config.toml
vocab_size = 8192
attn_scale = 0.125
init_std_qkv = 0.0224
beta1 = 0.9
beta2 = 0.95
weight_decay = 0.066
warmup_steps = 475
schedule = "wsd"
batch_tokens = 65536
MLP neurons of a small language model. Each row is named by its layer, matrix (up: input weights; down: output weights) and neuron, and shows model dimensions 80-207. Each number is 128 + 24 x the weight over its row's rms, rounded and kept within 0 to 255.
After each neuron's rows, "fires after" lists the tokens most often just before its 100 highest values on Wikipedia text that the model never trained on.

L5.up207 [108 142 139 143 116 115 110 134 119 126 105 110 160 139 103 127 127 115 146 117 110 113 138 121 151 208 113 162 117 137 157  92 154 146 133 159 142 119 160 127 135 168 126 152 110 103 113 118 121 139 132 109 108  85  94  99  98 147 106 101 136 129 107 119 115 102  96 177 153 110 128 120 179 142  87 182 108  98 140 108 126 122 113 117 141 112 138 149 127 126 169 112 112 152 194 162 116 130  76 142 120 156 119 129 174  81 104 127 127  77 120 121 129 128 128 130  94 145 107 126  88 131 156 151 108 152 145 102]
L5.down207 [125 116 138 137 124 120 140 129 168 150 112 167 120 104 154 123 130 166 129 136 142 106 132 122 120  83  91 130 148  90 122 134 123  94 156 112 145 119  97 137 126  99 130 136 163 137 122 133 170 128 105 173 139 157 157 132 145 147 102 108 149 118 113 151 145  93 101 148 126 182 122  90 103 126 139  93 165 156 146 160 123 135 126 166 177  87 106 124 111 145 117 130 144 121 120 135 116 163  90 158  71 127 145  66  91 160 132 122 130 100 125 123 129 137 139 152 165  91 144 100 150 158 114  89 175 151 132 146]
fires after: "\n", "=="

L5.up821 [144 103 128 120 165 131 100 102 152  93 165 141  73 149 115 151 101 120 139 143 149 146 128 134 147 146 123 126 115  88 147 125 130  96 177 117 162 172 125 146 158 134 108 124 144 139 144 128 143 166 147 107 121  98  94 134 103 140 131 108 130 116 155 101 145 108 145 148 170 164 124 138 111 115 124 118 177 111  83 102 141  97 109 139 131 106 138 173 147 102 182 151 126 113 148 133 150 124  73  94 103 128 133 150 128 133 109  85 163 128 149 133 112 146  80 119  68 136  96  82 113 104 101 160 114 124 110 142]
L5.down821 [115 122  86  72 157 102 125 134 131 123 138 124 101 139 126 126 145 133 122 108 155 160 146 169  93 126 128 138 145 150 119 148 124 143 114 122  89 102 161  99 100 154 133 142 107 166 122 115 137 134 113  94 157 144 125 113 166 133 127 103 160 101 101 134 137 167 109 120 129 111 113 129 126 103 162 161 138 160  83 112 113 164 117 181  91 126 111 106 129 105 144 117  97 129 133  96 120 114 114 127 155 127 139 146 130 106 139 127 137 120 130  77 131 104 138  90 145 126 126  82 158 120  89 134 127  94 145 117]
fires after: " ", "s", " in"

L4.up185 [113 135 136 143 138 110 109 150 104 120  61 124 148 110 129 132  98 138 125  93 106 159 134 161 149 146 150 184 125 116 159 108 123 160 133 121 115 113 126 110 184 154 157 179 138 143 150 121 132 159 150 145 133 121  57 149 123 127 126  97 130 158 127 107 180 128  87 123  98 122 152 142 190 157 120 158 119 101 124 130 138 120 132 138 117  74 115 135 122 116 108 128 115 133 121 115 136 134  50 104  64 147 133 141 146  88 132 148 116  90 125 115 112 159 105  96  99 110  95 117 110 146 147 152 130 164 137 153]
L4.down185 [106 103 105 129 156 100 141 192 147 141 103 129 132 143 141  98 129 143 100 143 106 138 148 141 173 142  86 132 139 125 138 142 135 136 133 150 143 158 140 155 116  96 190 157 133 158 137 110 112 141 132 183  96 132 141  98 161 120  88 133 143 106 140 110 150 108 131  92 150 187 139  99 114 109 119 118 157 192 160 119 129 133  91 128  92  89  59 112 141  83  91 136 116 122 113 131 139 119 111  98 126 123 130 123  91 135 100 162  96 128 152 137 143 130  99 139 118 162 110 104  94 126  94 107 120 127 127 130]
fires after: "\n", "==", " ("

L5.up597 [117 105  97 130 161 133  79 172 112 127 112 152  84 107  77 141 105 130 119 131 148  82 128 120 139 161 125  69 175 123 104 142 111 108 135 118 141 120  87 163 149 140 145 146 126 147 143  80 108 157 143  84 126 105 132 103 159 129 119 113 146 125 144 105 119 136 118 176 137 173 159 145 117 151  95 127 157 143  96 141 104  97 121 140  93 129 132 160 117 165 124 141 127 126 145 115 117 137 141 144 165 104 132 154 145 126 117 138  85 120 128 138 108 152 132 135  99 120 101 129  51 124 147 153 119 165 140 113]
L5.down597 [147  97  81 108 156 133  96 135  98  95 142 112 146  97 131 171 146 130 110 136 110 128 128  85 101 153  97 126 130 128 141 117 118 163 122  83 152 146 110 135 157  97  60 187 109 149 200 109 169 110 163 177 152  91 112 127 105  87 105 120 162 114 159 132 112 118 134 153 139 131 138 113 164  98 121 122 163 113 103 115 141 111 116 157 100 113 134 122 185 156 123 143 133 155 123 112 127 145 163 146 107 106 129 133 148 169 153 146 119 151 150 123 142 142 128  80 129 135 122 142 126 132 125 159 132 157 129 120]
fires after: " ", "-", " re", " con"

L5.up690 [ 93 161  87 156 140 140  81 124 108 155 114 163 151 148 107 124 124 112 164 135 153 117 133 128  90 119 145 141 117 127 126 125 134 108 173 116 123 175 122 139 130 105 171 137 133 132 126 116 159 115 171 114 130 174 143 104 121 134 144  92 109 139  99 120 176 149 128 145 130 157 168 163  99 130  91 110 152 110 104 111 101 122 108 153 107  81 128 156 134 163 164 135 131 113 129 115 180 105 153 126 116 127 119 123 134 125 122 129 127 106 138 141  99 134 111 125  81 131  73 111 123 135 143 131 110  93 134 100]
L5.down690 [108  85 162  74 100 151 140  83 141 145 113 157 127 125 113 169 128 135 117 110 134 143 131 117  71 115 126 115 139 106 142 124  85 119 146  96  90 159 119 125 122 170 132 153  93 120 111 148 165 114 116 174 138 161 146 124 113 152 131 113 149 121  87 140  95 126 118  89 112 154 145 129 149 103 131  98 149 151  89 114  73 140 120 173  96 151 125 155 169 137 105 154  87 178 112 110 149  90 134  86 167 176 166 150 101 139 134 120 117 154 187 113  83 120 135  79 111 170  77 219 107 135 107 112 134 157 169  97]
fires after: " ", "-", " in", " a"

L5.up992 [121 157 140 128 153 151 110 115 165 119 113 145 117 120 127 145 100 139 128 116 111 178 129 150 111 128 128 151 115  91 134 131 165 110 137  94 118 162  89 167 142 148 126 149 135 128  79 156 157 149 144 133 110 115 123 120 113  96 134 120 163  99  96 107 125 145 148 127 113 141 136 140 138 121 121 128 151 130  77 147 148  97 127 123  89 122 148 115 158 143 119 152 140 115  80 137 117 139 103 168 142 133 105 125  87 128  97 115 106 129 127  75 134 140  79  80  76 133 100  48 140 121 123 140  73 138 100 114]
L5.down992 [ 94 166 115 165 113 143 121 129 124 133  97 126 132 162 126 155 121 128 122 128 114 111 164 116 141  95 123 133 120 161 106 140 170 128  83 146 129  90 111 151 133 138 179 143  98 134 118 146  89 143 138 102 129 112 131 156 151  86 150  72 136  94 135 153 102 141  54 122 139 143  98 129 135 142 138 103 135 100 138 160  84 136 106 145 145  81 125 159 130 150 128 123 169 124 101 187 129 139 124 130 118 120 106 135 136  94 179 158  95 123  94 106 134 132 110 167 128 126 132 160 109 115 112  66 159 113 172 146]
fires after: "°", " of", " at", " in", " |", " to"

L6.up1002 [ 73 129 112  95 138 154 120 126 104  91 108 124 130 148  95 148 139 115 142 100 123 122 117 139 133 116 156 110 146 112 107 100 107 123 166 118 122 137 161  97 159 155 114 159 114 147 130 142 115 116 134 121 125 142 106 134  80 129 176 140 131 147 115  95 154 126 102 118 140 144 135 143 195 148 122 143 114 123 106 123 129 128 109 150 111  98 146 145  87 124 107 122 142 117  91 154 118 101  93 112  90 127 166 123  89  89 135  92 139  86 112 116 138 158 126 162 116  92 115 117 103 159 173 144 114 141 126 108]
L6.down1002 [130 151 137 130 141 173 116 135 114 126 149 102 140 115 116 115 156 153  78 103 131 123 135  91 142 152 130 124 130 110 190 120 142 123 133 163 131  99  85 109 131 132 108 152 119 139 111 121 127 132 140 148 129 128 122  98 167 145 122  97 112 133 133 138  91  96 124 119 130  94 154 113 116 145 137 146 137 142 113  98 110 131 104 153  79 126  55 147 122  94 104 177  92 174 122 116 111 126 150 119 103 109 139 117 126 146 114 153 118 142 141 111 130  96 123 110 134 163 162 111 155 139 138 143 146 107 119 112]
fires after: " ", " (", " \"", "″"

L5.up1001 [ 91 123  78 166 136 138 132 115 140  98 116 177 160 128  99 167 133  69 125 129  98 130 117 117  98 147 127 126 145 131 148 116 158 112 144 135 104 107 119 151 143 144 125 141 126 129 136 137 136 123 192 149 115 118 133 104 108 146 120 116 113 114  94 156 131 158  73 153 120 192 149 179 119 145 115 141 134 145 118 191 122 158 141 149 115 118 139 169 116 129 145 115 133 119 139 167 179 121 105 166 148 106 126 108 107  95 100 114 126 107 127  94 121 118 113 128  93 128 129  90 141 118 132 135 132 130 115 129]
L5.down1001 [126 159 115 140 139 193 172 125 110 120 110 141 111 162 153 156  90 137 130 130 100 129  86 106 121  92 125 103 134 132 103 128  85 127  85 108 161 168 113 121 111 117 108 158 114 109 109 120 135 126 168 156 124 132 155 106 102 137 159 150 133 125 118 129  83 131 132 168 139 172 137  60 150 111 109  81 128 107 104 150 101 110  87 125  86 140 124 124 107 151 119 113 155 128 126 129 158 141 142 110 176 125 110 115 103 125 104 115 146 108  96 145 140 105 109 143 129 145 134 157 115 194 105 119 102  86 144  97]
fires after: " ", "-", "–"

L4.up542 [113 156 118 124 141 125 129 142 102  94 124 157 144 117 109 135 137  84 133  86  88 159 135 136 142 147 118 163 143  81 169 117 155 154 163 151 167  96 128 141 146 148 134 139 119 154 136 136 161 162 158 125 136 132  80 106 144 121 115 102 123 147  95 160 124 149 122 127 112 138 126 130 191 162 111 151  98 105 107 145 132 133 142 133  95 108 145 116 134  99 145 151 146 116 139 148 114 109  51 146  96 154 123 157  84 103 143 139  64 140 144 136  91 140 133  96  98  97 121 115 125 131 151 144 121 152 132 118]
L4.down542 [ 94 104 142 134 146  98 108 149 120 127 135 120 130 112 125 135 132 167 124 137 116 135 141 109 119 107  95  72 139 140 119 138  88 127  89 139 181 160 145 141 124 136 137 166 122 161 145 143  63 108 138 142 111 135 115  82 166 134 147 150 179  85 113  81  96 112 167 137 158 149 111  93 131 132  85 131 118 145 128 108  92 101 119  91 102 138  92 113 127 127 140  98 191 104 136 141 118 157 119 116  98 176 151 140 176 130 113 127 138 128 113 140 159 126  98  98 155 149 148 107  86 155  56 116 148 119 111 133]
fires after: "==", "|", " |", "\n", " ", "==="

L8.up614 [110 117  62 121  96 122 149 102 146 144 127  98 143 102 127 151 131 167 158 114 102  95 130 113 124 118 104 132 145 142 131  80 141 161 153 156 152 101 140 146 153 152 118 115 137 106 159 144 110 117 148  80 144 119 118  98 106 141 103 111 116  78 112 119 102  95 145 128 163 121 145 123 137 163  91 168 100 102 135  86 123 116 143 125  84 114 168 113 116 129 121 142 127 119 165 137 125 150  94 180  99 132 112 135 147 103  83 141 110 141  98  96  66 132 150 117 105 108 129 151 102 127 130 133 130 188 140  90]
L8.down614 [129 105 135  94 119 136 132 147 112 141 134 149 117 131 102 115  86 129 127  97 112 151 180 137 120  80 139 128 108  90  98 145 162 155 104 123 114 110 140  77 155 158 143 132 136 140 147 100 159 116  81 100 104 124 142 159 129 160 129  96 151 122 129 148 103 166 156 133 111 135 139 165 119  87 123 101 114 140 128 116 134  90  88 121 112 116 118 175 136 120  91 117 100 154 123 115  89 122  91 147 178 177 167  91 144 111 170 168 152 134 130 103 111 100 166 162 146 127 120  93 191 154 139 106  89 101 155  85]
fires after: "R", "L", " R", "D", " A"

L4.up901 [105 141 154 137 163 151 127 127  85 101  56 126 118 138 136 153  93 130 154 110 134 138 136 100 154 148 119  92 154 116 161 129 131 129 100  69 118 107 127 126 133 149 121 152 125 131 112 145 145 124 104 121 123 122 127  74 126  87 161 138 139 133 122 141 113 127  87 145 111 172 137 140 127 155 123 138 128 158 113 148 105 122 132 119  93  66 102 140  81 137 123 100 129 150 123 120 128 102  81 119 111 126 128 153 142  90 108 160 129  87 126  71 161 160 129 108  91 126 117 126 132 147 184 140  73 124 148 121]
L4.down901 [149 150 137 148 137 130 137 106 109  67 133 118 108 166 116 185 123 124 129 106 117 147 160 119 123 154  82 159 145 158 114  91 169 102 146 108 102 131 157 162 139 154 117 124 164 138 107 118 142 127 137 117 137 188 177 125 109 127 100 126 143 127  99 123 170 138 106 160 115 201 129 121 121 143 134 136  93 142 167 161 143 108 106 138 142  94 104 153 115  98 115 127  94 115 110 125 135 147  98  94 118 124 119 124  90 124 108 141 135 111 133 110 113 117 153 105 100 120 141 141 131  71 132  82 108 103 117 108]
fires after: " (", " |", "0", " \""

L5.up692 [ 99 134  95 122 162 129 154 122 154  92 117  87 119 138  94 113 134 106 132 107 123 163 132 154 116 167 118  97 109  90 113 117 103  98 107 142 141 148 124 139 112 114 141 137 120 151 109 146 135 144 123  88 112 172 152 114  95  57 177 145 143  88  99 102 110 121 131 161 105 164  89 156 121 136 119 113 144 128 115 157 117  95 153 140  99 163 109 157 166 167 130 112 139 113 111 131 128 121 117 183 163 141  84 126 164 122 112 125  99 113 107  97 156 136 107  97  83 145 117 108 135 150 106 143 101 136 175  84]
L5.down692 [ 82 133 156 120 152  71 154 164 161 128 127 141 126 125 116 132 137 106 173 148 134 112 165 129 103 116 127 107 191 118 134 151 155 117 145 117 110 108 141 123 156 112 136 119 118 125 145 118 131 148 155 133  85  93  95 135 161 135  86 124 113 151 135 140 115  91 129  86 120 123 118 113 101 139 136 111 109  98 139 155 102 103 109 119  99  99 125 147 127 120 119 149 110 111 133 144 140 106 189 126  79 135 100 150  79 145 124 148  99 127 172 103 109 142 129 128 138 150 136 182 102 126 138  91 156 165 140 125]
fires after: " the", " in", " |", ":"